{"num_hidden_layers": 12, "hidden_size": 256, "num_attention_heads": 4, "num_key_value_heads": 4, "head_dim": 64, "intermediate_size": 1024, "vocab_size": 15185, "hidden_act": "tanh_gelu", "norm": "layernorm", "norm_place": "pre", "norm_eps": 1e-05, "positions": "learned", "qk_norm": false, "attn_scale": 0.125, "bias": "all", "tie_word_embeddings": true, "parallel_block": false, "init": "normal", "init_std_qkv": 0.0312, "init_std_o": 0.00637, "init_std_up": 0.0312, "init_std_down": 0.00637, "optimizer": "muon_variant", "learning_rate": 0.01, "lr_mult_o": 1.14, "beta1": 0.93, "lr_head": 0.0075, "max_grad_norm": 1.0, "warmup_steps": 200, "schedule": "wsd", "decay_fraction": 0.899, "decay_shape": "linear", "final_lr_fraction": 0.0, "batch_tokens": [65536, 131072, 196608], "max_seq_len": 256, "doc_mask": false, "train_tokens": 738000000, "max_steps": 6354, "dataset": "wikipedia_en"}
MLP neurons of a small language model. Each row is named by its layer, matrix (up: input weights) and neuron, and shows model dimensions 0-255. Each number is 128 + 24 x the weight over its row's rms, rounded and kept within 0 to 255. Numbers have three digits each.
Before each neuron's rows, "fires in" lists the words (lower case) most often at its 100 highest values on Wikipedia text that the model never trained on.

fires in: "had", "have", "having", "who"
L8.up500:105121165135148099157143154120099120128171148115136151158145125104141096172122156122135121088131072109106159097139088125106075185107138134082090137084134090118133109141141157161116160083146124148092143118136159128153094132109088100186145100125086134140081117153135093122113121131143122128119159160106092116134123112170125133116119142095131111141145141145145122133104126158181141150137113151126088124098131125128166110134098179105140103173191091129129106103081122113110168139159145118099142123116130132146131144129116116111119088100104169081088166121097143137157142139133131150092112126114149127140143165150115144167114122134131139114119086158179164143131111125111095124146117121142144149141145111106107146127148126117151150100132133200135156123126100164109103130137119

fires in: "he", "who", "they", "she", "to"
L7.up950:090138163127126130123109140085106125116174100159112152121140131115115182133145166130143087088086159109108128144128102145099097120103150121164113120114161117108129083133122135142144155092150110077179139114132180138106160135102125154137177125139148135137147129119118137146098176119070145138128138110098105133150164107111104098127110103130125131112107162109085101150126132106134152155119114114087099121126120146112145167113094136115133144146184108152144149122121091104101111145085099125112136144157117139106159112139139138109105097126127136200146133134096143155129095081138126086122098096115120167121112126158141102148150160101107115126128145132143133166074144138151145154124113119086146119109175147157117143114110169106083140145137182138120143144126099185133160160094138

fires in: "was", "an", "his", "is", "the"
L8.up252:122151116125124109124111085139114119111127149132098150099084120111064138146158094123120079095132125123149095078154166142153126142131138123147137132116122135133109140098134114126171124113126120098159110133148110126166147100062154134145143119166112120103103137147119165118126120093092177126130164104109115135125126140094097115112112135156140130131142107137139161142103120128141086136184122149160136113147157142157121134103065166108149102135162118093122147107145155114150109139102123084143112166156117112214148102105129129116141150113167158117160090119190140150082119110139134196124139152123120141133076137125091121131132146157140148141102114156133117137165111134121139148158154122114131094195120145094099114108156130123088151151123146097146134160089144114095119138111131

fires in: "the", "in", "of", "to", "east", "southwestern"
L6.up152:130074132174097145154135148147093128147104125095099128179146096109156128134103115110149129087118145091105157121155114164171166057145092130121152142110122117153158127109107141086127088170107115082130094136135188134121114104089112130097126088139134136113113098114108123123105156138115119121089115144108078157100135176074129146125141141169100160105151169166130110120154115118140135115128093111171104218126146135148125156140140118113156121172119146132119141155118125141119135087128147143089110123122140107166091100125086134137155105132140115105100141129141143143128156152153138126119156120136124163128154140117107111103129074106123118159115140135121112111115126196142083145128112144133113107103159140125104162117116127165148144124122114122126122151164165151130138154105129

fires in: "i", "we", "you", "they", "to", "t"
L2.up1013:118158138175102112108131130153130118133156103124108153136102084110126098112143161120155119133086080113137091092096162149129132157161163118127155101105096097144135105130153122123146192134163069134119142111147162179138124108140156161135097096161143158139143105159127113162091145115089128139168106086123103133139114154103108105075133118129136123087126094114163107116124135166135127118104092131125105109117140170109157145138117146148113177162132130154101135159137134111095148178099144119151135133138095109130163130159121101093095082136130132106149126141135132151134118135124149147112124122088129126145128138091136141119132142146149142149138077156123112145116086161148139133123104149149166129139087105175118116121125145102114105092134138169115051104149152113122146178097082

fires in: "by", "the", "to"
L2.up220:147123156185116082129130150130127168106153120116097147142202103093076162105107110142140124100105134150166123113131120114146164116084131136152121122089182144113126106137112132118136131164152116137144150148083154097155087085164149068151124124068106155132127136136101097104126200134135126098150156161127138115134175151089144134118170099145131087102120134117113118119128138139137138126120118130149100107135140104122096124151145154095110124164109107120142129135150100171127136111144119133107137132135137107105102138127148112151136123095087096154103131101126117135100095128126088143118107121183090108120147158127118130134128141153144130164122136087121190137118120152137108180131112137122125156106103137173121128149142132117114164139126134192119129073120129113096094182153133

fires in: "he", "hearing", "well", "she"
L2.up811:091099117136147096129126116122079123100156131124116133150156089147132161082150129144122140145132152122140162105115134122134122142129140146175127117080126164117128120123143086185135131151168078117078152151145115124128154130103107162165137169131136143079141123094147123082089126078121157114111157112092142130123118136105150151176138126129110098112144159134135174134130125061112145112119125086102129167106158131134135121132119107126179148100134148085161129154113087091105138106168134166128144156097164090165132154097111138122104096146130162160157113136108121098140137106145136139134078135132157155122128131148095105131155157130146154152113135144168144142109137138109122115130126116097159153128130099122139059109124072139153118095168112102098131123156120117093089162118116

fires in: "and", "an", "the", "or", "was"
L7.up688:100145134119108143126107168145156112091108171146123115134157154162120151156124136158087055145104157082124097123136132104154126079104105117123131112126093152142140116112159129116179156127143103060091112123132138142112137131135147104114145146142129140126114160106157118129141090163123138121114094102108102127132103136135090122127159076143077078141144117141111100167130136131128113152109142155120135142111113159137125184161078134115141121147151157106113136192116148124128102144156142095161146159142149076108168086125123135094101114119130114128162145123120107130144106127138105128090136127123138139130111133129124136122148136117141109142164127139131104148108147135158104125148112121104129166157176087140076069106125147146104146075114147191165147162143137180147152154108131

fires in: "more", "most"
L8.up871:151148120144108109116112112117139143132129119122085106159146164106165083098152111098101130106131102144169147113147126119152137128140150125084138120122145145158114100068093126103060127175123100077081178163128085120151186144131114146141094134136125114118108122106132156102128124126145133109124106139126104163146119131143129164164104136133123117099152128102110141099115135161146093146095143128174090183140159134118100146122121104149139117159175133134100160115151155117095124132135138121139094136154181121130099147107152086082100165127127101142142136117097123169097120113146115144147093091141102132120155136134146111114131153168117115161120139085170131149137166153117126126078129106112129135140127173132126163132134114123140067151129142157183145091135081120111103128105108

fires in: "he", "she", "who", "sheet"
L2.up859:101137162148134112139100150156129119117123105165121142153163114122130115083123132122103123141123141131155117138144135161078108165177164158119153152105130180094121164124096129121090160133121113122141128123138141142162121120181127110165120128159122140097151130115166099124124133131120152116093096109093103104137095167200130101159132150107128106126146123121104165146125102110119147147149151141073134073122139105082121137133102120112128091069079108104174134142138120163112133159186151167118097096166114092150107128102113103137136130157151121113178144107144119122142108070132188141134134066150125121208102121151120096149133128136136120125124138126144150156140156131151143145134113115122098120150127118087104132102140141106111136109143122124163114136108146127109088161120130

fires in: "he", "she"
L5.up972:162135110113094128111113126155178098130167143144094181113162145128130093162148147138127138093119153092159140144118157133135118114082156111172109114081123142127138137162099146109101157100131134135105119117122178105137169083170097076132136134137143105126098164131144112138118075111121111147083072132103091132140107135118184131158157145148139125108139140107143151162141123094124119116126107180141121152098118129140139153111118140102132066147103127106153151144150115130115107112132101178139159122140125143093130114139093119126113152139118106119140137114143102119123141118105090125125158107127108159109088119148147138108108161124088161142158149154131154146191165154150118171121161148135122152125128116127103079108107133149093123082102180105135129161091112140090095146148107

fires in: "by", "that", "with", "1", "usa", "after"
L7.up275:154139168125127156114109056135134112122161142160140109109112096125155150138061142127163089130110131103119112126190131091155119138157137138102110136134126137158103103119147118165135096114163139147120143126161121105139143136117133133087129091143137118103125118122101107152163169134141141158118154165153156099107117096108108094134132136145129137096141117110073137114171146117146104116166108101139070111167134124117142121142127141108148122165156126125117131098116161134136102106110102143081129095142146074105141121133150145071125167094144124172147125117110150139119092148202140106135152166157129192121093116095117150115073128123148107153128132116130124145131073135104136120139151103126145137127061141159134148142099122066097131150153130115156156150135119107136132125130141

fires in: "as", "a", "most", "an"
L5.up969:097151151173129145121131112121139113104131084133157145144127126120120108115145137131135148075133140153028129121170135116142097179080150152157137154106092114102112104098149158156124109133168124097117123106126126123166154144121132107174160143121151089133112114172134139121119103094109151110137129122132073117126165167104160091133101123126100118142125115146153132084173122116105151113159157121124142079123136166162111159148123099120144093131135143092132137128196113116128113098152080137132114115130116150144107149141126171102116114123144138130100129128136144155136148109119118165130126101065135151152132082210168146112139114128101094109131130132128089141138113132153103148135128143162124137140075139147130112140077153107108164084129119124158148121126120151152125117137113

fires in: "are", "were", "also", "most"
L7.up351:149090098111135122117107114149140194085114091182131132129096088119157116137112112092156144098120129134104113114162125136121093104144167106158138086121131142130100154099132143149121145110103112116151120134133121120167144108153156130102097155091137139117071102101164137170131127101136154131137144137158098093114128126128135129175130160188089115195124139117146122121108114107100110162115140111119131104105135170134114112125130133165143095137100126126115171108114106067125149128105139110147103119093140140118130119153161159134111151087131117100176144185136121107131102071124111150166090117110099104096148127149131129076135158138110135125126109110133113140192172152089144135141140099115114140133132109139133161164121147109140171120176163147132089150128106097137122117154150

fires in: "have", "having", "had", "has", "inchi", "ve"
L7.up965:102106154113120104159119141098115134188119091132131158102112120093146127166138142110164108121098107140164108102134104140118129143126146129113143100102147146136145144108144123145158148111129102099079122117113141129099145069135092137135124119143158159149167142160106128125106141115155092099164108128128080152105122152112113130136104143106108096127138148112181140130120135180136156157133153094129127141115188136119141120143121133080156097128163152122120146142119137120144141124122129066123139110108114123133155156130102120089195069107185107132136158162109111151108103134140111115108141149083099180121105142098118135120102149114102178099132102159140091147161085129148149124112103131083101143120166140129078096132107110094149135117098151109122148155120128163146105191112147

fires in: "most", "a", "very", "2", "3"
L8.up839:150147139117095111083182146140109127092139114142165113125078077115146121115173110091139135118119151129103133101159154165135134138110138121168141142116124140146161134084148140153100127170137091121098125131156076164113108135133125130135124140080146117116152114127133118121111182105119164158088123108137101064141176147083129097093102136119102164142128140108167142083122103111104085166131088065129146108113091116144137104093136094099141140123123111164137106096137181116140130136141166104118153149143141065131123130127142154126115146125144110154151189178121116141119111161137142158129125121119111148146080114123133145121154126133101127145188129154098121114134129138129127099154141102137132137108085172178140114127142138143165094102121136135116154113127100142148112130131117

fires in: "in", "to", "at", "but", "by", "as"
L6.up502:109136132142132141107111167121146089143117127133107152123170113120127140137138153069148142130079151106092142151160131130114123121123153131095149103135154169136098128134097134158120097108126137143131143142177177124118130151144095151191132097081137150094078153118123151093170123124112115129136133114142146135098132161127122087104090138148119120098143135155167118111126072131156135171171108114104158111128122162156083109125119134172179134094146152087099130089203133097156101120123173114116126123125132101119103108153159143133079113139142140148177129136130098142113105131071150165130131137119099087152130126159116150122122107123148163103135117125124195110105136096140134155145115121136134102145158123140097151117141166131083134120096156109126122123087103152132089133129147

fires in: "the", "at", "by", "career", "to"
L2.up263:135144117138122145148117153132136138139161139095106139136126119110148138095120153095159101115073130158070124136111118147094127142134122111159106079114173085101124149140111154091111133193110124158130108101079156077161110087127138108139115095128143090133136155182114085128140128168137128121099174135135106152142127130122129093103127132130158148148142117093135112149171095173121113101137138127154112144124115145109123176056138143122116101101120138119136151144108099141157168113128140108123137131128136116134118149127155087166106150103141151131142165078159176155139139134139151134127122163144105156124112163111124137138113121141087102102127119124136169168101093102103153137117125155114084143160115142065107140101123093171169151106128092120104160146155145157109149136147160

fires in: "the", "to", "against", "home", "for", "appearances"
L2.up915:174140118158104159087151141176132135114102161090142129168139157138144143091143118113104122106108167142113131087124091097102147169120174102143090137129122118163141163174162134154140135139116136107117095093126102141173098114124139149129113139154190119157149136159112142119113121145110143145109109149121116134145107103077146105088148112129162178124136128130140124127156137147127129113118128137106086141130140113134132134115142161132092152081116108130144127105136145131158160149132093108120117114164091104095106150100098126131157141172121159157158198092124090107131138140073138152102127163146168110135152113126128088103109090133141092133063122099135111130113118105125118124165139162129138110142090147138116140108153128131129126075133141142110156112133155125063083126122081

fires in: "she", "her", "he", "wife", "they"
L6.up600:125144123125158129107127126078100131109144085142096172094124138212119144110110166128143090095112141126130138126107131129117131157168161095134124137119180129154128132147094078128136158122153096139168121140170120134168137135147119136160095112104074176140141112097101106106122130150111128174159134164113130133124134144154129162120097111112129108173136122116124140134090109093117094133110116108146090129140157129163137132124117137148135160161162142143121132148103127096135122137104155136159084111151096105115171134110116123129128126097119121098139133110091152122153094115153132137094143123149083147158095053133157154163128116093126124102094131134157151161150101052112133115129107143133091131102150148167139147093104151108104102139128143125173139113088158157165118150133129

fires in: "this", "a", "the", "whose", "her", "his"
L6.up960:145124151142173129123133147106106096107193142124078091123122143158151166135177115170132106148107093068087132134131130128146139151127103157143142118128126118106095115096121150128098116163159113139161107092163108182152129142141118146134124116124101132134155151158139148121109114133087101135127143128137133162129109125152102115120132143144108130133142117118136100095139092135152087167147139092123108151169155089121136140096108168101095121142151103136164084151079174115115105092127129155126137134115090097153152097115124133142124095121116141144130137117137102113136091164099116135154101118097122142116092170082064158128105078141165101101142179172076164151135136140145140118137179108107113125145112140172152136126122117121144161127109138124163118153105151146120129139118083

fires in: "a", "that", "as", "was", "by"
L8.up371:145134118144185120087102114139143099091134117132118121150126166088143163103112134138200126146117112080101148107137121105136129139122122142154145158146140144136102149102114166134178120113109097139095163108111140123127127156122129135139099104162173118113086138138099072125142128146123131145142137134096113163139112140141135093152110144108122093098145073086083063114102115137181183109117127161159156089145135128078086102138162147147140168122132147113160136101148093153155138107112152145117116156125164090091134135122111121139102146087137118100149125146102135135143138135130114096137117150119127146115096124139158119109154140134102155103144162138122131150116107157141140153118100090119118136155110134153139107114106195110148145145154144104099106131081103166136113074110165